config = dict(
    num_key_value_heads=11,
    head_dim=64,
    vocab_size=8901,
    norm_place='pre',
    rope_fraction=1.0,
    qk_norm=False,
    tie_word_embeddings=True,
    parallel_block=False,
    init_std_o=0.00662,
    init_std_up=0.0265,
    optimizer='muon_variant',
    lr_mult_down=3.0,
    decay_fraction=0.76,
    batch_tokens=131072,
)
MLP neurons of a small language model. Each row is named by its layer, matrix (up: input weights) and neuron, and shows model dimensions 48-143. Each number is 500 + 25 x the weight over its row's rms, rounded and kept within 0 to 999. Numbers have three digits each.
A block is one neuron, or neurons of one layer that tend to fire together. After each block is what it responds to, as a language model described it from the Wikipedia text at the highest values.

L5.up47:537441510483536508498510496489532518523527519504466535499483506501486496498508473538503477487479493496520528551504548485538523521470499505501514520446492482521495497430517512507508541512456522520491495469518473483517502524492527494508502502491518512493485500475488557488498468504463548502
L5.up139:491491485474497457519504514505498463536437503499529500521491510483475468489541499517498460504509521506469502517544479497526527481490500467472480506520464506478463517451491539481479510528504495513511524516506491510528507528511486502491499463482501518448538461515491512509486440520476448514
L5.up690:478434491464505504503457494498523533477490509522501488484500472505495506519540489517485487499522523515470492517522493481497500479471496513535465495471480550486500494503504496460469488481492520530484525483470502580489495503502534476544512498508553518506477466482502509517497511515475453530
L5.up1205:504508452487520515497532520479498527494514495549501506479472529464516432516504453503534475454490479535509505499474455536510522487508511491468492486468505505500496497516529483522501534485478451467488509514471497458487489499490470503462533504520487513442497459494477540520465501504514529482
L5.up1285:534512476471460545476491488476525529544494539503505521463521480532489527516523504527508487482505467526473505520498508434498491531445486491470487495520510495523517580465475507498440492499474460492493493494467440495480557490494533518506548508503499475524496476491510493471487468487496505487
L5.up1354:523481508528510458509495518506509530519501503501528510508504513475484485472467463466491510486416500492513468518493467492516491479521511459473523491521503550494510467498570522481530551485517500521510486509486479503504520477494462488448501499499510489479490511473475497512455533495516495485
L5.up1575:469563491514520473495468495514539553507504531510514516469505529531510555509523499528447495483477496482552501524509498527500533494513527498468510488518532506479476478457506503544486481479488477491476504468503549472504490502492520507487506512453524499557515565507518548468521505492489465507
L5.up2475:519475485506464520468450472538561494536494522508454507533514517536511504515475506528535483509500488535534534498531544482523526497499490518510508447478482483475510493467499484499498526499477486502483495491516500482494507538522509529492519495512510534470487506479486534468492527498498484485
The word "at" (also At, on, in) opening a time or place phrase, as in at that time, at least, at Newport News; weaker on word-initial pieces like at|mospheric, F|rans.

L5.up838:530513491485517511478552500543500480529467478492477533521449507497460485508499505521493495508472544494516513502511537505474509514475507496490466501473488484544508536500477495462484436514502533485513496499522474509523488538500468502477512511489502522535464474483492508465421508496519495527
L5.up903:469508491483522464488498516492494519512464569457471489494498494509466499535476524508485495504505487493490519503482465476529543490505505523487478487467505505542484552510498469447470467499532559499469507488480504512479503523469489554532533509479472476509490460500505476521491463523499529497
L5.up1463:499500458474514542503501468485476485529500473464510528458491535499502550552502482518451495500511489483494494495468507503488516509510543493482519455464512502495489486484504510603505517519519490504495518499513456515508491537476525513489506509496503548494477473527535512501457508507496500494
L5.up1581:445494531498492489498486480541465501506488491506479514506498529474531500535486517547552470509559510507497493515498495493482511495493501505496526452486463475470459552489532492506495498484534491544531487464514491535489474461493492493484483485504505488508505533515499522478496496499452475479
L5.up1612:480479515484523477526531467486470548536541516488511525508472502476487543478532537516463505493501529504504506465502495535500504508495521479458522515530494482492474482497545505527521461499522507475501486521502502507524499498480468490501510504528506495501468494476460505462502536547517441505
L5.up2020:492494444499508493474460509552446497559499496502556500528536525504491519524467508473482498478518505491533463544459500504500489512482517469479466513499489483522482523452443520497544457524528519539467521472468523553486497434481483500557483494515458453505501453476512530470509479502430470533
L5.up2380:513514432474464507473503517511452492449489504485507506522521460501495495490486519511529536530492508532493514480525509502485586538470522496474496513526528510527500489456493504473497480513497506483515480467446510506536516505479471475526527468488472520491486449483524522522492473495515492545
L5.up2758:547483530549462472518521460505520511495472517490540489481492536492430516512522476525468484534469512451478486486509484479487518505532522521466481466523498450490485479491504453478500512510543523473483532494481519503483459504477481481498470474476499497495484487488531473467527475512528446462
First token of an event or category name in sports results tables and athlete bios, such as Men's, Individual foil, 400 m, Pole vault.

L3.up1070:513493501507509498502505467503482518481477514487540473477521472523468500454494511521501519541495484464494525513503492497491485463483482532495482516504493522492510498521557510485513521487476535509480499492520501516493545523493509495495520472546518456530470539508508513496505529472510504488
First word piece of a capitalized name or word that already appeared just before in the text, such as Bennett, Collins, Gershwin, Bailey.

L4.up152:544488504488508535485472461550506498492483493514511488529545474477474513541531457539511477459475448540452485437489522470509498505472496499491486551499510496505480489461457480473495461501474498511497520503445503478506497519515463487478501525542519483487531498492472465467473538505505468464
L4.up431:520478518513481488480476499513459519509511528483518528511454449548534463511534506470465512491490476514494497471469456492458470513513506449457484498502527473532474500497485486511499482545539501493514521479502516515494487430459477557508503527453504496544454467487472540540504505474518479506
L4.up780:486530489500497532451507480512483478494491487515534508502550493491526486515484511525503477511504490494501530532447497531493512458469540477502473502535517466575541519495496489534476488491517471471492543487558463454482517456483523526531511516501479490509509450494507499465504531476531487511
L4.up888:497486484477525531495533521483455528498520516521462503465489521489468485493537496497550482474507500550504489516488520528504476507524501431460510526446525469492562468496495513481490488496509527524513498488467497500531490487500499517487499481514524543510494483523478439493501469510502492500
L4.up1069:519468554467479548528526543514502525516511471536496500552508503521498516476517498555550485536480534485469472481511493514482467448456516515532561519474529526444477465486490542497518509503510486480502466486512498539522515498501498557454521484504515496558544548515469499510498512515514503503
L4.up1472:516521528489490499491502504511500496506488495496515517484514523512482456488451519450531507508494499445554516512530470503418492497541546489528490492492497504516492505461471512494504432509500490487516512502492503491500495498467512479502517474475470482526455437507506517508461483493466491463
L4.up1846:486464512510479526465498530546477506512544454498514507537505467513501445543503540493472508512467481501508500481507493499526494508486460501527508484522548517516477497528532499483477520501513529539554513486504432502498524474456518502508481561525483533501461464497507512512547517467480502479
L4.up2493:467523547538528502439480493557503500542498518512510491453514527464466492538502508470520492501498551521539461478498494505446502512479474540467508486487471509489529459456493485469486481507510511522533505451492494524528511450491522479529483499499459516467486534496506460484504458508465493505
Tokens inside sports results, tables and event names, such as the dash in a score (0-2, 3–1), the m or × in 4 × 200 m, and words in Summer Olympics or Australian Open.

L3.up801:499444467475521530490502505503524461526502509501490504504505459528512456450509513489466479452477498482521517494480461507486490477548517478464528510501481488515511513489469504509493459521434536447511507499489528468474515536503524512485474541504491483514500541545492477481481490522466515552
Forms of the verb be (was, is, be, are, being, were), often after can/must/which or a subject noun; also the first cell in sports tables.

L5.up820:501535521493504475523485494517524472527481476488498517482529528496488479534521520543524485526469534515543510483438498525415488533504483541488496517468473529466464472505515479479476509515520473501489537506469472516548525534516476520504483514485482529468525487492454489524492520518477531478
L5.up892:489530469547534461500496503530469507504515522490527487496520526465457475527537459461528528475451522463508516497484465514459544536491527517506501534490498496488511543484541494495421510490484490465475481504474500501477528477503508488536516478448500535518482545560528490527490496496458518524
L5.up1024:489509446564506466477520507501532521523505470500473506517522488490501511531484539545462508473504486481455521455482490494482507484543491517497548474488483489480458504530496444487431496592475469542538456505553494481488541536529500483504494469502478510526473550501495494476454499505512508518
L5.up1552:503515474504518501499483493515495512478535490522507536481484483531495498474518512530552507530545521510461514532433507544491462475498520514526513512468475502517483470460507541475485473494504519524527504515488512463567500489453502464510520534478470480488509509432489514517499532469531538515
L5.up1921:473506512510491473532496462544516500519508496547533480500528477515519511543497469484493510444501461503589504515506540516475509514548520546451521494514503517495484512495507427507505489527506509524515483495498487474549515529503490498493518471532494522535460511480511444488495489545482529512
L5.up1996:474525500510521477508517538486542490512505470527517508542507496508476520500520506524495486531525488479477482491499538500525493499494526476489515512439467486529484502424481464506532490519512470509447484536475491511461491489516520470497533493522541524543527529502530500468495497452474511467
L5.up2099:484493499476504525496473433476519553518499496505535463529531510507479442507458514491512521520505475472494535568503495466469483465518536496496486498508474491509493489486471483454526506498475511541496480476504480507524480482514480527495521515512481528469525517498480491545461489513467468517
L5.up2340:506516516487477454561516478479523466496504498551513464506539525496490455532490474526478485510488504513461510538500487548516502510494510499489459492558495480495459534523502465498497492472499486526485503498487428452495492484531491509498484508509479519505482531483477476488512510504460449457
The preposition "on" right before a specific date in historical narratives ("arrived on 2 June", "married on 19 October"), plus other prepositions and date pieces in tables.

L5.up244:533523508514440526475487466551501515449471501540504499487489513484536506522541506521468466498495544491526497531567502512496474508465519495503505546542447510461484482487495531455530509510483519555509476503471478541526517482529493466466510547494466496478477485508507521529492518491480485489
L5.up276:468485498506473480469510489494491522490490509498495515523496499513531523513508514546542510540478543535518474539523512480458448496524476483484509531484468515426543524447490505508527465500550456505478485549505474561496464446515492485494489485456530497479502498467483493495454488486484496501
L5.up481:521548513478504520510511508480513485495540471476511502490459500491488466499508498457486504509496458489487515509523535465464487465516512440498501524495509450529488511491547488441507492558501531496508458476493503506486535479532498502557503446482503474521542524528550475468507515482514512523
L5.up1644:481544505521498492499550488512519502469498494470493485497505474524531448502566543497530506494474496506525498523488519535461517510479563486506507477499532474489461517473499503446452500534528471478457497504457516452534503469527458503519554472486490477491520461548482489526505557491514501508
L5.up1735:507595498468562507501513507501469484511525515469509477497492533504543489489521520517530502509470466448508467503520510520493466484500472497490479455501513498456509489500512493514522481521511552463500484490482506496523548546524522488498505509459513483480529497519531524496468524500496501482
L5.up2105:487535527480483464484510511510500477507494474520523476450496502503557489539484520517529523550511487440516470533493512516484526497508531498515506506559500501477504543499477533471520503524467533523459457495497535521509557510524478442494501503471486521498513490500493537476492489519489481513
L5.up2145:450479477470460509483494517513520458479483495516480481517532535484473496465533505531546477485489527493474471518505548467485484510496502469482495518502469498474489518483480516481493472511561460498479539510488517501532506465536488558518539486493482508491493550491502442482505508468478430494
L5.up2485:500503541489481479480494505503515502485564507503481532486508498486518436518522482548511497566486507509494491488514507491498552502476505460551502478477496513472475515492511557495508478497533499508498456533505541565468468511555465462488502523474476512503481491511466511503455505537479466511
Tokens where a place name is about to appear or has just begun, such as first pieces of city names (New, Los, La, Gar), or "the", "in", "|" before a location.

L5.up197:481488506489551492545508473472536496519482526476512514480460544497512529499550484447513519493471519485516430473475490504493445477523530501507512511463502494502473546519483552531479538494477527517501500538485477490476491558521522498499482534460516504512488503493508498519482470508445497484
L5.up303:518498465507480501519485530524506537515533501496489503487490478501494515499487537449486461484504506454498492495504498524522522511488520472488481499514520525456497484482537483517467500487506512516525495504465490523498522494522534453496490518591507536470504476448484469559501485496487506517
L5.up703:528448526500493526507520520496513484465520507505518504537473512534527486501501510487452500530490507470500478511550498521527522453477510510483556471464518497481490468498484484538533489499533493529458535488537468469527508456532487548515470528527491471501493538551499435532504516502511504514
L5.up1572:529490517504497531531579495469530530504491473536534519489486490501520512502510499509517536514458489488513497486523486535514497454468484487510503529439519523529490503514519504518453498513485511503541465506465485443508494513524491531556498482513465512475509485479541474485559507506525494522
L5.up1700:468514557528514491545500523503522525498503506476504484470509532462470457542470494529478496517504516477493542480525491526484511501500504480460509503460501500432498501466514530488489483511477470522526508503518481459524554484501520487505507510533474457500483513513529486507480502485503540510
L5.up1722:497503529515484552453497521507520498543515538480471486535494504565471490454443503507514532468516493489485513486440480543438507494477455490464495522442491494511516470513487478485538514444497538468518498479498483533505464471471471545504462498494470477543503475497481479547487527513499466479
L5.up2275:513474505478515536505498522496553514480491473469497467458525510536498516475478440498528476470450474482527473503516502527497514483515523480514516502480514540472465455499473516448456496514443528487511550538508528491514505523515543478500503494514506528514555531506503489491503523481486492507
L5.up2613:464494507508545489475537504483527531526488481536520539489512523489488508517504488482475478472530499476559490478535510486498519450484512516479505495450496502480445527548485471491528509522515503530491539542498467508525508552512571523524472447570545522493530557526540427484475492514502513533
Forms of "be" (was, were, is, been, being) right after a subject noun phrase, mostly passive auxiliaries, e.g. "churches were purchased", "has been recovered".

L4.up335:519493522519500478489561507517521489474488486498494507517463484475499510508515471536463493493469517497516435559471461516479480497515475453497562508522485514489512499483468477519427514531503481467494461479492506492474527540487531472482498545483444557493523480515460455496474545528487519479
L4.up526:521525523562506472545472470505524503525508494523444504503492502523531500509487525504520499501490548497510486490463490513452519491497476487526495473472530513479442513526498500489484481476501502500516536565516501472539499513490507463455449506505477516483539507479465475489506502508523464447
L4.up576:499513434511551481498486535459489502456547525517466470531478500507510477474468497483489492487485507524457455497508471503537473430506477498465545461517501520485516469497553475483531484522522447471520468497460440442451528499515479490469536525467504539501525447496530510515507501501532493457
L4.up745:497487520442502462540508512472493499507496512512469524523483506478504510459512487449489483479467487509501511508487489524483526500507487552468486450532467539508459461510496478490472501495556492469505514496450485509539499494492497488540492499484470527464525535516512494469482529510511492530
L4.up846:447493470486501501487441477500518504504495500509458510503480516468539486495483488507530492476501525468503500489499500491538495496535506489498459548474510489534499452495490501465484533494487491520514477508515494489517495498488520494472473540469460509488492497493535566519486473558457519507
L4.up1561:504500460470493486461506527448460519500503528484526544513479515475477501477532525502474479516509473490519502498463515459548480554496509495491475451507491499523469453533502529494425486481488486529513470490489490490522493512528528526479552478465502497463520498525452516511485455508476509435
L4.up1814:510535460527529488527527500528498482478526470499505529536499479516483504521487486493484500489530508563508499484536483472501512487526469499424463488529511501488489459461490519527535506478522431473489493500503472504513477494502489528479463507490488487488565487531501500467524510525514491482
L4.up2730:511464519452494484526479465526473500524535474478507541489464550491505520495496485518492503523492489518499513447504504496488476522478512511452531507487490501518487519487497534568457522505512519518493493532499504487504518520507482452493521511492534507518485495474493476508456481479490457511
Prepositions, mostly on and in, that open a phrase after a clause or sentence break, as in On May 13, on the day, on the other hand.

L5.up195:484540457487460476485496503481547530532517492486522498514540501504513530498504489505509494447520518474471475479515492496477506483556500479475490493503522472507496517470516523479511494494423506467502483537481494491539481491467493548454488505506484467522487521509474513522453499527502473521
L5.up480:511499486465512485518511507479498509517516488475482521513503547523556521505473475557501486493525499498496514493524535520525553492526515533505488530525496517474494523474548463468471508473460483518552525521510521482496488483533484522488507465522517507510518515560504553543493484500460501505
L5.up550:497518499458495477491541511528480528508491506551551555532485516512449497486551493511502526513507459528451496478505495492501491447498443498515513517507459479487491494450489501456494494472488521484509478464550515524495504535543512524513481477512516515507538479502528506511515496539485475508
L5.up842:487498491506535462468527465516505534476488504483485559462479489549507531497566487548482473507472510514491487496497496543506530476520523512540540520529496515515499484484510473529519510443506473468542459463490482465518508545471506506484479495518439488527483518542460499504505510464482485583
L5.up1648:506571518516483433511501511473470475482553506496453531500543506468496529504529537521480486490500501518512456490508489501498524510544490527496507507499457558512514511472518499467493464481497487517493510505516454512515496513494524518508500485495500484490489552556541515498484468465537514480
L5.up1689:510513508451495462454519464481520576451532508442503504522539541468511503507496502505483511501463514509455492519503508508431519508497530549521534519515483501497466448502486495499486491454502504498492511523502529493489515485524498521506499490520506468490523506511527520474519474486536516517
L5.up1904:470468499522465493471507432497530452492557494490542514536475541504541531511509519496515494517481525451494497470498506550528493509504539515506531535528527503474475513477539476523500485510490501484531507484448496459547484523488466545524455508448511468519488534506490529515492509572510516490
L5.up2204:492535457454487487529534467465476484481527470487498535499471519495527465500531493474536485484518506455536516535472507507504543477503520495486516518491504485547545495470510539497511521509480473495506498552473460488526455477484484548472498494514507502492489501472463474526511520509525458519
Final piece of a multi-token name or a pronoun as sentence subject, just before a verb like was, is, 's: Hun-ter, Gar-cia, Moon-ey.

L4.up1178:450490493556485506506489528530485491508508476485530498503506447497530489498502507515494548550501513491511532445513503524490481492462496536503518497512491528453502489495520525508505516487497506516505463507487490544490507521470478500509497510553503509535489458482499544516491512513461467515
L4.up1680:481490536546471497464479507509485480471502528473526472508417519475544534508503524488497487514492521497532496517513486478516475472499487506494523448541487511529528448484525503521507490526509460510487515480491493522500504477557463463502514514504495552520514489485464496481494501502479463504
L4.up1930:457508444514490517489486520487543528440514475511471495474509495501511522540534518482480454448488479520513524512538476511519497543487524491487486498499540491447524509469515485482485490453463480541507501509488468517510500527487525518516501512462468491511490470525538514450477481518522520489
L4.up1964:477497500531527498491542524511489481489468524472501521470468515549517510469510518494484460501508500486503436489452504467469504484473498497514456481535521521494491502496494489544502515487510513502489490523470504485489550487506505457518508493496523529494467482500497525546492503507490516442
L4.up2251:515481522508501505497454470583524494467468483489500526471435535488519530476469505488478476536508494474535536524499515494498502520533515485494518488520490501502512530504512501526467484467509475482494470489506498513495538503494509501520521485486460556494512469488505480484511513523513471514
L4.up2294:440440484533483526483522505465526509472502529514490515449486492503554503508532480511505467474487540495494497518530445490504517511490464504504504529484501479478494476460509491478494521487494478498528488498517494525511515507505502503533494495508534525535510461503514486479495498500533512558
L4.up2336:516530488484488508573497479523498520535492487472487521524511519499516501546482468514485472511512532505516524547533542498465546515488504494520505508522475497460502551456505508512494467508511492494522517518503471511514458460486537500498483455483469488525471486534499498515523516500511458506
L4.up2605:482486511501561482445498496550498490551481500458513459452466548517477536480512481471482488456516478490512485495501493487481515499546468481505487544509496489450476523541529478468461533448518454541485479478482511444498484514503539521478522508542502499485501503501487509499497510522492462509
First word-piece of a proper name, usually a surname starting a main clause after an introductory phrase and comma in biographies, e.g. De(Lucia), R(inne), Ol(sen).

L3.up2732:481484495545459516503478466517521451533463515532494500504497516484528482544475508495493520516479476492466522481491505498483491539536493523498511503475505535512494453526481501516522503523485521511522516536503503540456522494536518500516482497504471492504488524472483508475501526466506520475
Commas right after a city name, before its state or country (Kittery, Maine; Marrakesh, Morocco), plus country starts like United and in after places.

L3.up2375:515448533514490485499552514520512494522548475469515506539544496463488517547517470494479527541484481465506472500502540509491458515514496500475504496523506505507456481469516551530520508503503526500490523476480471499490536485504497491530537501492507479501492507478487512513475525539517472507
Head nouns of named prizes or competitions after a proper name (Emmy Award, Stanley Cup, Carnegie Medal), plus prepositions like "at" or "to" opening set phrases (at least, debuted at, At the age).

L4.up194:518477502486492497519527507500534500516522501499481497465499500482493463499565489553466513467506517566530485498480522509522499502499498487502525525463498495492519457484537497482455495493524518478504506509478512495510515506508553549510513533489514502508509503494466539479486485521493488505
L4.up570:485534541485495482518521483509551513514466466508557544488544482474482501521461510495475465476545510500498517464516523530511518504560489503456476493493452494477471509506473506494512471486492475520472477468462521518522514462517471508531504502518467473522502465473536518455513503506483494501
L4.up757:500514508449537497537466479513546495531498478469510460461523511472488543496521485484519505462481490505510478500485487510569503526468539497509483499473503514438464510484480523494523502482483490497500499496495485538492478501455582471521517524498517487478514502545499516482539451495520504482
L4.up1127:468513481490500487562501549515476507486509526506497502453454474471489516527509517534505496470522506479525494456484496503503474541481503510505519486486494504529529488495532516502514501507466498482514482516510508475482487441486529485519501529446529509518483469497516522507494528496458527508
L4.up1441:509536486510511500487478500495499490502490515519517490507438493479533502495510500479447516472485498477496452478466486514533483471507506454477469461501500500495471512497533486550500520514484541512513514525537512463539536478492522544505500510516504519476508484490524495499494451484501531511
L4.up1502:520483481472480511469519488508534520478515528531494512521482496476513530518533482485477513485468538490476502451502462471522485492520518487449537507493483526530474496507514496542514484488518518488465499477504497488507515498470526495526482443466473499472510478518476518471498489495518487494
L4.up2292:463507526477477466515469468509509561504536494517488481493507517524522548522497447544507510518475483460464531457506512495504567502497552454508553500496476477483467517510502523501476537511511481521484452483523463497486514469495496485452533486489485526537484447464460532476522506488486480505
L4.up2752:507457470514539500524505484525516504492501473492508491455531489470524530493495432523537530473479547518515515510512484498503494514521493528508504478536505469492477510496495467498507485490476468524505524501471506495521487487516506549518466518487483495489519477519449521467481543530455521480
The token "at", either as a preposition after a noun or verb (at the time, at runtime, debuted at) or opening at-mospheric; weaker on did/do before not.

L3.up612:510478513490477481497512506500507502498532475453508527461502452526481524526510528456525453535491535452528528481470482523527510505480551509504514524463525501484546464534504532505501473512499459491528517487488494486493514505509479502470491470500488498487502528503516520465510522496518506533
Dashes, spaces and pipes between numbers in sports result tables, such as the dash in 3–1 or 1 - 1, plus mid-word pieces of place names (Aberystwyth, Aarhus).